MLP neurons of a small language model. Each row is named by its layer, matrix (down: output weights) and neuron, and shows model dimensions 144-239. Each number is 200 + 30 x the weight over its row's rms, rounded and kept within 0 to 999.
A block is one neuron, or neurons of one layer that tend to fire together. Before each block is what it responds to, as a language model described it from the Wikipedia text at the highest values.

Preposition tokens, especially "for"
L5.down978,196,203,232,191,169,172,170,219,267,167,189,195,172,175,196,227,574,204,139,198,200,197,178,196,221,197,184,199,163,212,225,171,202,182,225,180,178,184,195,207,209,185,184,207,224,229,244,239,192,190,153,328,237,204,138,156,195,180,201,209,160,212,158,150,200,192,186,167,205,194,241,202,212,209,204,226,174,236,180,224,225,192,208,169,199,201,180,243,162,166,187,221,182,174,192,224
L5.down1369,210,148,202,151,186,197,261,184,175,220,239,188,215,143,187,223,409,252,135,260,178,195,226,238,218,142,204,173,185,180,200,138,266,195,173,211,152,215,235,199,254,226,207,185,195,222,244,260,216,290,212,178,217,258,246,228,193,193,171,200,240,197,180,186,250,197,234,225,191,181,251,231,208,213,215,198,175,196,230,169,278,196,199,160,170,163,145,215,184,261,244,243,252,167,234,239
L5.down2077,184,231,214,256,231,210,196,245,191,195,199,263,135,228,184,169,201,176,209,190,189,222,214,190,174,216,173,238,175,237,181,267,185,154,222,204,179,223,266,176,202,159,213,216,242,258,168,225,194,186,182,253,235,245,193,184,130,214,194,182,196,220,236,230,220,202,171,175,210,180,204,196,180,155,165,218,214,227,198,192,165,212,189,192,228,243,193,241,156,156,194,216,267,172,132,182
L5.down2932,263,202,242,215,243,183,165,203,227,167,170,197,177,176,170,139,385,180,183,212,200,191,170,240,184,246,221,187,237,168,226,223,194,164,193,197,176,201,221,192,204,192,192,205,179,234,254,246,190,184,208,294,236,234,206,224,227,184,223,179,188,198,217,230,217,171,251,155,179,243,208,210,202,202,187,163,186,244,201,210,167,166,176,254,178,226,216,215,181,174,229,192,238,219,167,207

Slot before a value
L2.down363,196,184,211,214,188,199,224,169,177,223,211,200,194,219,191,222,230,212,218,179,198,208,152,206,183,235,175,182,163,196,224,268,201,234,215,150,175,203,206,220,218,213,202,200,238,165,182,188,180,206,200,224,200,190,222,193,182,191,174,252,212,136,253,218,169,195,271,256,268,226,153,187,203,221,183,218,151,198,191,167,198,177,214,216,175,191,155,159,186,254,158,128,237,168,193,214
L2.down422,243,207,164,251,137,201,200,204,222,200,207,222,197,133,222,202,231,154,193,203,205,196,233,199,239,202,183,246,227,265,198,202,159,166,178,211,210,217,183,134,220,245,250,212,204,203,202,240,159,186,164,236,220,160,249,196,151,216,168,189,195,170,206,226,183,201,172,155,196,214,189,212,194,197,165,155,184,154,204,177,159,195,202,215,171,185,184,220,201,229,188,242,218,203,191,239
L2.down1138,175,183,171,211,244,203,192,216,170,262,186,243,186,175,184,201,183,196,200,192,252,171,227,239,184,183,199,228,205,215,207,172,212,176,203,175,226,189,154,205,243,218,248,170,260,161,185,230,188,172,231,303,191,215,165,217,206,156,252,253,248,221,216,207,216,147,204,185,175,193,191,201,211,243,236,169,209,218,227,133,207,196,218,242,208,171,245,201,217,220,166,196,208,161,163,146
L2.down2326,208,195,144,205,165,159,156,260,161,161,198,198,168,231,222,215,203,191,208,165,184,232,226,224,183,186,206,277,141,216,178,182,213,181,180,266,225,201,209,209,213,234,200,260,199,197,191,175,205,228,218,298,194,208,237,229,164,210,194,216,201,201,162,196,210,208,219,211,215,204,195,219,209,203,210,209,171,223,181,219,176,184,214,178,202,203,187,185,173,246,185,186,246,221,214,231
L2.down2376,228,222,162,268,186,200,212,173,220,167,191,128,222,177,166,212,182,241,221,177,246,192,180,227,210,159,180,182,214,184,218,218,216,310,236,166,213,140,260,159,230,226,221,201,196,228,261,213,213,213,159,170,224,142,203,175,261,214,238,211,249,136,246,237,224,190,222,170,201,224,217,185,169,192,189,229,149,178,186,172,258,208,159,195,104,198,209,216,224,214,172,147,203,231,245,184
L2.down2438,136,183,144,177,216,193,257,253,244,201,172,159,246,228,161,197,210,169,282,141,207,157,190,178,209,252,95,160,176,181,251,206,178,192,208,212,197,205,216,137,203,214,198,219,226,204,216,157,172,288,181,271,226,181,226,148,200,209,157,242,178,185,223,246,209,160,211,168,196,190,203,177,217,239,187,228,205,195,196,234,193,197,168,215,205,203,199,196,188,252,178,159,184,190,209,205
L2.down2843,219,224,189,198,246,226,179,235,187,212,192,182,155,177,216,187,202,165,223,199,186,198,241,236,191,247,224,147,179,206,200,226,204,238,159,206,208,197,203,251,174,139,231,216,167,201,253,242,189,250,180,200,228,245,174,203,170,221,227,237,188,174,205,241,213,92,176,158,188,214,222,151,202,230,207,181,175,201,173,204,168,200,225,235,245,177,252,188,200,193,176,154,162,159,213,191
L2.down3071,175,230,176,181,212,215,236,192,169,208,189,271,177,163,205,156,189,105,170,162,218,191,205,205,213,122,184,189,218,241,161,193,166,201,246,203,211,215,214,193,280,270,196,207,248,197,198,209,264,210,263,209,221,189,179,190,158,189,240,183,176,213,174,204,209,211,153,205,217,192,251,208,221,170,165,183,235,205,193,220,259,218,222,209,184,260,219,181,163,211,207,189,143,215,257,165

Preposition "by" after verbs
L2.down279,194,205,200,217,242,248,231,214,151,243,221,179,192,217,200,179,263,219,207,203,199,192,183,193,214,209,178,191,152,201,226,191,222,146,202,159,210,208,222,191,234,237,193,194,172,221,183,182,193,208,202,192,121,184,170,183,169,206,146,240,216,213,246,162,186,258,135,182,199,191,181,224,151,184,273,183,154,218,214,209,198,236,211,169,200,225,228,248,207,163,187,190,200,126,169,246
L2.down306,233,254,223,252,173,212,189,176,166,232,250,271,150,205,176,206,185,208,236,255,190,228,143,256,187,201,200,170,189,178,183,106,172,147,207,173,213,218,223,207,192,202,223,217,232,245,199,189,192,237,198,214,204,235,261,213,207,193,216,136,206,229,200,209,211,136,216,153,190,191,199,188,198,184,256,212,223,194,221,206,194,227,232,237,197,247,237,205,156,172,189,164,200,212,168,188
L2.down1014,242,209,218,139,138,175,261,198,188,214,227,210,262,257,257,194,273,148,159,213,201,245,236,203,219,243,222,169,200,225,242,206,144,176,201,199,173,223,281,171,191,236,232,178,190,156,181,228,216,242,223,227,209,163,129,189,209,187,242,253,191,156,155,204,186,181,191,205,223,171,164,213,204,192,194,207,170,200,180,187,182,190,190,226,211,195,182,223,163,183,143,210,182,182,260,213
L2.down1360,212,190,190,185,169,179,172,266,207,173,213,257,231,255,226,201,266,163,167,194,216,185,189,153,220,184,173,172,199,175,220,148,174,181,195,226,172,190,181,193,161,225,184,247,227,215,193,201,160,257,140,227,194,208,224,219,179,188,216,201,202,233,218,184,192,220,203,219,224,188,216,234,185,225,174,222,196,171,208,156,199,247,169,209,176,188,220,231,175,192,197,207,207,130,202,175
L2.down1436,204,228,201,160,157,176,142,200,159,161,208,189,132,212,203,169,231,170,190,121,134,205,169,224,205,157,218,215,151,180,256,208,183,170,234,189,157,161,170,218,195,265,270,220,240,161,177,212,186,202,136,191,213,217,216,227,263,222,197,184,234,246,143,181,201,112,211,151,164,259,234,206,195,221,193,165,139,199,185,259,203,191,212,181,177,191,167,198,193,150,207,179,183,214,197,240
L2.down1823,173,193,134,118,176,172,188,195,227,170,239,205,210,241,207,210,235,162,161,203,224,221,211,194,198,199,142,209,200,180,224,161,144,196,176,240,175,218,209,234,174,192,133,197,211,180,254,205,197,235,185,210,196,203,200,219,186,171,257,210,211,233,177,172,159,166,245,226,160,201,179,161,204,212,179,211,158,207,164,210,204,178,155,150,127,208,202,205,195,209,210,212,205,108,254,230
L2.down2609,240,181,213,239,196,196,199,244,202,220,180,195,167,224,162,204,239,240,231,187,176,224,204,226,201,239,156,199,197,192,190,165,126,201,192,206,120,213,242,243,154,215,202,159,242,184,252,211,232,195,210,192,217,202,159,184,233,247,191,233,149,197,182,171,190,210,186,168,194,188,244,212,259,207,201,195,215,254,199,194,162,204,155,215,250,215,203,208,162,217,180,201,179,227,157,167
L2.down2737,165,216,190,188,188,238,167,242,169,184,243,202,214,220,226,184,215,193,203,201,181,172,264,195,293,215,160,217,149,271,149,142,216,227,194,229,210,205,206,176,224,154,186,214,220,178,213,182,192,211,215,144,209,203,209,242,142,239,255,203,191,201,177,187,238,190,202,142,215,209,164,177,224,208,242,166,190,238,130,176,218,257,251,214,195,198,236,242,229,163,193,246,217,206,215,191

Field-label value separators
L5.down623,228,211,196,184,203,197,171,212,147,207,210,172,209,157,263,237,236,162,186,197,198,208,166,203,201,223,190,107,265,230,237,255,165,198,208,235,217,181,215,138,179,194,207,193,219,235,195,203,173,185,302,222,188,185,241,183,143,242,197,239,270,224,181,221,230,150,182,184,197,260,206,205,150,177,240,158,233,235,167,238,207,170,206,214,211,260,201,221,163,237,183,192,192,218,221,166
L5.down827,199,207,251,130,239,226,234,206,170,225,228,212,203,185,228,236,161,223,189,211,186,187,186,237,157,180,186,163,240,201,252,227,199,172,220,182,233,178,200,198,168,208,213,219,193,166,163,219,174,187,199,229,218,213,221,147,176,214,196,150,162,177,185,193,171,241,202,211,211,192,238,267,192,245,173,205,226,240,164,205,182,221,227,215,209,241,193,173,189,167,236,205,203,191,256,197
L5.down1069,218,227,194,190,127,154,183,207,148,171,228,189,202,178,159,182,179,197,188,251,205,243,173,217,197,213,186,235,196,175,277,231,197,187,222,182,163,229,204,194,217,247,214,226,221,194,203,207,183,162,161,163,219,229,152,199,202,209,248,204,233,229,206,194,232,157,130,172,166,235,142,171,219,210,234,229,184,179,225,188,191,187,220,222,173,243,222,200,191,169,169,195,206,230,185,198
L5.down2836,191,176,222,255,166,231,218,198,173,206,203,206,221,220,224,231,159,225,203,207,191,232,190,207,196,165,160,165,196,231,211,162,209,201,168,221,186,231,196,179,173,206,178,165,210,166,236,178,193,256,245,220,161,183,194,169,165,199,153,219,171,159,239,195,183,188,235,181,203,162,182,249,225,201,162,141,215,211,215,134,220,180,187,215,200,179,195,227,234,230,167,168,230,174,188,197

Link before filled value
L3.down1846,190,173,200,199,164,204,190,243,252,162,210,196,250,164,228,167,152,196,191,217,196,187,197,192,172,169,204,207,178,197,265,241,218,213,201,142,210,236,209,277,216,182,200,134,201,201,155,194,213,222,223,184,204,189,229,166,212,151,218,184,200,224,249,200,211,214,181,176,208,194,229,176,188,170,199,179,153,161,177,210,200,244,221,198,197,258,178,184,231,179,171,166,211,195,233,220
L3.down2950,242,227,165,181,227,232,166,211,222,196,200,194,201,196,252,257,219,231,217,204,200,219,200,239,171,179,220,149,168,236,207,96,192,167,211,199,246,141,182,164,261,166,221,153,214,235,149,208,142,199,123,191,238,167,151,193,199,208,202,210,240,198,216,181,172,209,178,179,197,201,219,219,204,221,180,156,267,159,226,203,232,198,186,216,206,190,199,224,227,238,193,191,216,239,223,178

Means/margin "by", table pipes
L3.down2800,203,224,218,279,248,196,179,198,183,233,215,226,180,220,235,145,151,170,194,221,136,183,195,197,198,245,215,169,238,205,209,205,201,138,194,156,177,197,184,199,159,189,235,187,236,164,163,195,220,158,156,130,219,216,214,180,214,170,162,193,195,205,217,165,144,228,222,167,203,216,170,168,198,250,222,197,212,211,173,228,167,170,261,211,234,183,196,182,173,162,169,187,223,257,164,125
L3.down2908,210,163,241,225,141,181,212,245,168,201,204,242,167,235,173,255,232,237,230,235,194,203,154,198,197,159,168,122,206,270,166,196,207,144,213,179,185,239,177,162,180,218,216,223,223,180,220,226,207,213,207,264,212,220,238,143,217,229,161,202,175,157,240,170,157,147,228,148,206,159,222,177,179,204,154,165,173,223,160,230,195,200,188,179,213,203,224,182,164,203,199,246,239,201,214,148